Weights of a small transformer language model.
Size: 20 layers, width 192, 3 heads of 64, MLP 512 GeGLU, vocabulary 6370, 10.1M parameters.
Architecture: RMSNorm before each block, rotary positions, tied embeddings.
Training: a variant of Muon for these matrices, 165M tokens.
MLP neurons of a small language model. Each row is named by its layer, matrix (gate and up: input weights) and neuron, and shows model dimensions 16-143. Each number is 500 + 40 x the weight over its row's rms, rounded and kept within 0 to 999. Numbers have three digits each. A neuron's up and down rows have the sign that makes its largest values positive.
After each neuron's rows, "fires after" lists the tokens most often just before its 100 highest values on Wikipedia text that the model never trained on; "fires on" lists the tokens most often at its 100 highest values on Wikipedia text that the model never trained on.

L4.gate255:471402513544515470482495508464437501482525497496511477552501537492549493486492511499544451525415485513490556474436517530516562547441564573476477468505485565485496476487446520507471493423526539452518493468515545517588500498456515490552452501508492496576548504550569549472429475443514442562538462476492492540447526561512446462505498428457487514530603500600429448521480457459490531466497
L4.up255:544540509521545468445513448480547460467507491524527495537492428504500455476471556547603528507479456465505529523435537438472494457463532480475502489401520531437472458503462543524585475377496543525489504473484523480493498509462558544494467543489508557534475553462506609505480481521436547488495485495454449438497471536527508538502506449462517601414502515438524504479471504486546516491539
fires after: ".\n\n", " |\n\n", "\n\n", "==\n", " ==\n\n", "==\n\n"
fires on: "===", "===="

L3.gate310:464458474491511508525477482478514449442550496483464455471628515514518510508498585542483494486535453448529474452497487475518538586481538486510491552465462491505495506495531520499412562542490537455514457527506457499400475477452513370437485465458414470494514530508573499522533490459602534491459457466451482509461451520479425464447478429503536498413598472476456487487478563481542486492488
L3.up310:477535468546438518478506512495461444513577537531536520435467416469479555543547474507552503465520460522479515438621472428566526550543450572517540504449410505481516486495483485477523510505505531536546514473491486461434431552517570486468444550455531520461493486481518461544526486516539483482555508492502441523462451586510531513464377546485510439459529524536509539466489543501480484477499
fires after: " ", "–"
fires on: "1"

L2.gate161:563495520506573576469478480514565447502503418499585490457468510512482427437499545490487510455582505494554503554479455519526515496469506522466454490472593596502530476443496539538471474475465407524494508456549561490473491496507509487501505491504573491467467504506457505488440517513522617487479498495455515480526514495462469505527463467528531523575436458494509494440581573525513486491468
L2.up161:538523457462443516477548507556497466425481479564452371551499463489510447483508484502430481477444478563563486485474442458429507513531472500514488510435440486548512475492450515516581461502546541547398501558494516516523548472485520464458501474503584520528541473515504524451494509448445549496515499541458483492470500501517471535507434508491458524566487439465477501540510481466571419492459
fires after: " ", " (", " the", "–", ":"
fires on: "19", " United", "18"

L8.gate334:571465490467496495581552508535520528503514566475579443564519426490473557472543544502500429552500461499504470557485498474492508511458469552543492525523493441500567546576469485502532544484563471499463514498457499454549467500400542532422459483518516481477494493471520480570569521474504592505567523501517499540486465535532443494493518481448461462548422456490439482509524492529509470477413
L8.up334:489473505505509465474497501395532533503530521497555423516472466502512460519555531559506499504491469522524550540561472513551487447554542427569558457556447547447503542489425512493514567466528457482491547459528529457463519564504501524533503576536479540523449485516521462515450500556533523417562505546537519516547467568479514448514512484543550473549438483431530518546526464529549443573499
fires after: "-", " f", "f", "==", " F", " Man"
fires on: "j", " Preceded", " Succeeded", "ed", "Early", "igh"

L12.gate69:497443550493516473479481440510523437537416529502550541484532542520444506536486527515491472495479556475452432465536585476552502535486476484546601559482481554471466446485459466490536539472521445492511530502464470462505446425512497446491452520526560467556547456516543487497542510489439522471540573442480516470469475519555497524468463447506528402557527522531583478462482522502484428448496
L12.up69:547543435543485467436449471473538479534517568524487502501468471595505517516505467451517536427548509604529426458382447516492454504482423521497467449530515533548445489456529538480475499487470489437511534531490488529471407503559510566466604517518514493542452533502543453497538528511452510526534535445549476529496472500548499445473500546547526593485494517463538478514540509532480489538502
fires after: " (", " \"", "==", ".\n\n"
fires on: "S", "s", " Pl", " S", "-s", " ins"

L6.gate257:516538473399476515515487546528505635494549517421553519512528520472474522545538478399413468507517483382439484490431510440519494514556507459515460481465452532450464498490491457519533513530500525527513530545512524515513583452502558551510476473497545492466472592477511534483469462481496586481500514477523511443502463496482398456552520542459463497601505462493491550498571508475520500443530
L6.up257:474533542459446489536503569482498483491421533476552541494457458539464503493508481539494460493506448460500409480442528488576542463477531517542520476430493466471461432479461543461493417516513544474552485471587577482576462494488528506558486432490508479452477504448496496532508519455510543539481462513479465551525482477569513540509600524514446506525463480556491534505580481383543466468509
fires after: ",", " in", " of", " from", " at"
fires on: " which", " what", " these", " this", " some"

L3.gate124:543428535577493402481457522527421514583431521517560568412514593462409511480533562516482516479474509462514502549521528475481535509466469572508460522506464484512515557499492520509515552524435528534497467479480459574502508458506484431539594500566455577531524533542497466531502490450510509452586492488583490506526461491536519458476473448547464542554457531503444533508464466569406516506520
L3.up124:501432533540583426457513541526454566558479534469501490502544592492498509452478520440461432435509488499478598556501484450453551544472473548495515539445461540471482584537485415519503538518450571567520493471517432558560540462520493434497549470483415542477482550568516434556497455449517524413481528501486443534543496470592523540493527451506504555542512535547494524532469463575486465447495
fires after: " ", " (", "-"
fires on: "18", "17"

L2.gate404:531540529393436551493469521530422451463501525492474536466520463577482550513498546508460510509490520502466606500571520483523469512555479502516465527444491594488475428444463565466454453452471510531534418515525528440501554442475567479489495485514552451528497459435534491544525467463515516473506486432444509537503557546498495597553513514416453463478532448553458516531530460471498522430523
L2.up404:520516447515523428478459494506505504464452521486537541521548445558485504501496523543530546500441471587473503453503441443454441540585505487480489415480523519619393462505467491515528481495502550413508460499569478520463485506488550548508531497469533434473494418438465468523496544473517568444475393479483525435479445529502445463536475467539456512443542416509501530496527491493439471512513
fires after: ",", "\","
fires on: " which", " some"

L2.gate244:511523430529508503440509477516483489493526512509476515435500558489551509503489506525530536514486450483496531480492509511485508441509506526463457510523506518546429504552433557540501563563426443520452512472476492524515446591417474520487476500489543505429440502594486411522503496467547480478507522476491498511393500580472507483497405495524572547514513487475495523517546540549500585495540
L2.up244:422572442478472557497541551484461520483550463542583556498521493421479555464520521516487445556527509533485495505494510534557494494533523595519456545354484569487418496546433510565416494479434502518470483521531532500530534544545552507487491412497436530495453535530533463518487533503555491473476500534489494478445489473461418537491459476492455402466538454540476519514517506513545583549499
fires after: " ", " ("
fires on: "0"

L5.gate429:505475490462410455564500488564492530555453428452454478500525555546432512550454494473480485504511509570496519456468554432549534516509557467472467494490518517444510416486477467516514481531553465484540438442543623510508552536465437518617461497488535512453486543531411495561498461496410474502518502520514439499464510504509481521498584417540498530507468503547530508558515525434526544511479
L5.up429:444522474467474401450449526544484527490591459561550507516435502504496536501486588550516505478489465475495595462513494492523521511515503488544513475420406489458483532501505480511510488486454444505527463485528542585495511501447518560537493531491484488463478512485463527603453468459484522526502491461495611511495491510511490553530499550511517495441462521491480499477443528509512592506481
fires after: ".\n\n", "\n\n", " |\n\n", ".\"\n\n", ")\n\n"
fires on: "=="

L9.gate6:523488511567458536472572503422505494428542519477488530516545472551505423533496488426508458481504573549422523521474478583444473481514534507500513519532509493431483468474469526492521531510496473562569465437539548510564456481499523487464479510509470402470515608493524442437458490447542471473491553471555462522557526447488476526506477435473466404537502533430478447478543579519510462499550
L9.up6:564529549523490493529501510431555543572498484520465578470490508492518465554473495461573557437579470542438520493463480522459593589489457465550485522431601518534495445463489516522562440465563483562492518472501502489568442469521538520543457544561516511483475501454565494472511476486498511539483494513541582542514426476520471464454541484494597575532415492463502531462515528528571493478516
fires after: " (", " \"", "==", ".\n\n", "("
fires on: "F", "f", "E", " F"

L8.gate290:540486528529482469456456493493522500481548509470479573554559485539487492527457416536533455440491505524412576523562471491508491523487493429443503481466522561527433451520519541450516512457570416486590410472559566503567523550490542511555447478424447459461521546543507521537453469509531564480555454503453506523524469495567499515510484508509527499490508409472506494460525529507473509454493
L8.up290:482555472449537475493546506507529485470531512535457503546532528474526466496499495505504448532534472453475562566495549449474500604408508496489563460448540519442471459503535526465504524459565474425565434526644513471479545512426463553488443496456481447488498564586487497569461501477591562513533481483433520504489476491553477529461458525483489501501544466465563543474525504472504505474536
fires after: ".\n\n", " |\n\n", "\n\n"
fires on: "=="

L9.gate451:551471563496475487478532539474487458426410539511511506468501458512522485465456467529466463498435470527430552506524418504524548480410459466455526499453540538447501461500468535485396502517486488512475376522497521448451530508493583510479476456464513506535496470489533479543534505442549463538512510465466538533456504510508494471432404439472628550494506466508563507529511567499611480486520
L9.up451:527494517519473569370500519517472528498506521483511422514506591536564514488511450513440492480486503512456550534485499463450438494529515499511519519481482536613476530498513475454501528445580516463485479464535429460425506509458498542539452534510447543406448499430583570533483530492495485442442496430478471492448520546495512478529433549520526479498468495412463579421472497503511515479559
fires after: " ", " (", "-"
fires on: "1", "2", "7"

L8.gate467:544494505492515462438517515464489473434514522433519486421465502475451468469454502432532466516482479530566544463511550449452513425495637466428483443480493494502500528479480470465466543495508430509480513521552544511485482495509489442516458548495534450505518504480524506467540451482564508458530496506515461494490496518486398515482557465511511551488550478556415626485417492502511577506555
L8.up467:471481528529490548510542535498507455491468504501522604468534446476498498508466451533548502448488520558483484623532476516463461467482608504445508531429491518522528535403529550516503519522547444543505492541469566496456567529500551481451513523494572479481460465506506461477495540465523438571571489439504466563472470441589468497483441498551461510542513497537432513471420456508485538470535
fires after: " ", " R", " B", " D"
fires on: "0", "rug", "z", "s", "US", "Z"

L10.gate169:543446478492489511503541433536483476448502483530547439492538517503527400525445523510498479491428490507439483470472476460517531562460494509502575471510479477496557528506541528627461547430491470529463473396529472583409468525462474475467459556481481527514507501513532521597498515528521538500488473499495506531517565559538506538446526416490545488485496491471462527489481462488459481486534
L10.up169:491470483484490571542454479514433484480449495551506468502449466578543458496477548470509489538537495572552560475461471499536478517532531516506451438499503531457510547550498487471471559415535460512537534513453451465356504465465562451536531534493509568451551512469540603464469481511539532517553510405463508510511496555566524497384481528425557499445523436457481455476471482494512477529514
fires after: " ", "–", " rev", "en"
fires on: "1", "in", "or", "ol", "2"

L5.gate447:517560502449465525529543502464482502490514486503563510498542524477508466528503485541462485558523526463487583557444505492543483503473497518511500438469488478424528554432495545518501529535548527453478536441535486530489555552495518501506401474466471478513548518546458580539431498459527552534494487518522593422590434552502514560456436535487542557492470429455410468517542528588483449530532
L5.up447:553477510431491507475530496501405461492542512464518467509494510521467482472372422524451525469444515532458532473500467449572573461519487473504479467593532451445546497484487473408496461557454493504495447552509418529542504488466565485467433467467525514529495544484490483502497507506562518503473554577544514454485476536588501589511485548513480511527530467558467439508503435545443458540515
fires after: " ", "–", " ("
fires on: "19", "18", "20", "ac", "ground"

L9.gate4:489484478482544509501481492492502503496563516513414496586460523530511508472556461500473521498577521523469444531438470456441545566527500522609489455579513524500545499494511537583526518384524538568494487488494547432497536532524526496506481452443468501481499487555455532515539496491500496519453534563482542519512537501499520487540539499439482470545490435508472528441465459510479527474564
L9.up4:502489491548474514554496481492496501475504429465499543487542469419497509479536500584490457466532478525532556488537537487506594565600497497527550486548455527482524514531475485505503493436481482455517536489485494507469489434563477513493457539472517479521514544504469556528562505550469601525541493436405436603487532438527463447513461528558451541483473557483530495519492499472531488525519
fires after: "-", " down", " occup", " F", " sub"
fires on: " Succeeded", " Preceded", "load", "ied", "as"

L2.gate258:539528524529530482465562549521462520606448558466489504447506578462456463485447477453503500491495494541463520437505538522583536534439513517577549523523569549532542484477529555502517493602454556511527486440482505497606466488469395531484515535563429529448487483509532502438518490408552540466508489518505494476455537449572546525599472474555489525455523474464461557501441445477425487509501
L2.up258:547500491426565478497493557541450496518504470468549500494524479469496480532568534491482555556497482533508517590483481487480462484474460581480470490506465548512541500496479486469565494477527576434522551519470471505482534495493488469450523444533474490472544519526579506435515506538537538453525502504497395528535488467513504562448508454502478528562491510511486531486486449576516512511466
fires after: " ", " ("
fires on: "18", "19", "17"

L9.gate249:543466420489474563512512499474486534453464459519542472495488502456520493469483515547522573504457546529470452482497515494516477567563397518488463488475509524489557444568580469463457563498510450496503564512509369529441453512469513482492479530560512437506511514468539521554554456483459543500432481539471465435489480519567526431470479497546506487498500484462498446472426559488532436451409
L9.up249:495474539543490483459449433586526485475438512416523561527483502487545462486481553484509508530422477477535501482523478468477462579568444531558500475542519562508470540511468444508470526559534506470538554492540505524479468560522546462477525463458511492511431464540492502545518548528577477507516489536446547520468570481548496483448423523479535490421550506484529431526502502514482526482533
fires after: " ", "\n"
fires on: "1", " ", "2", "al", "21", "20"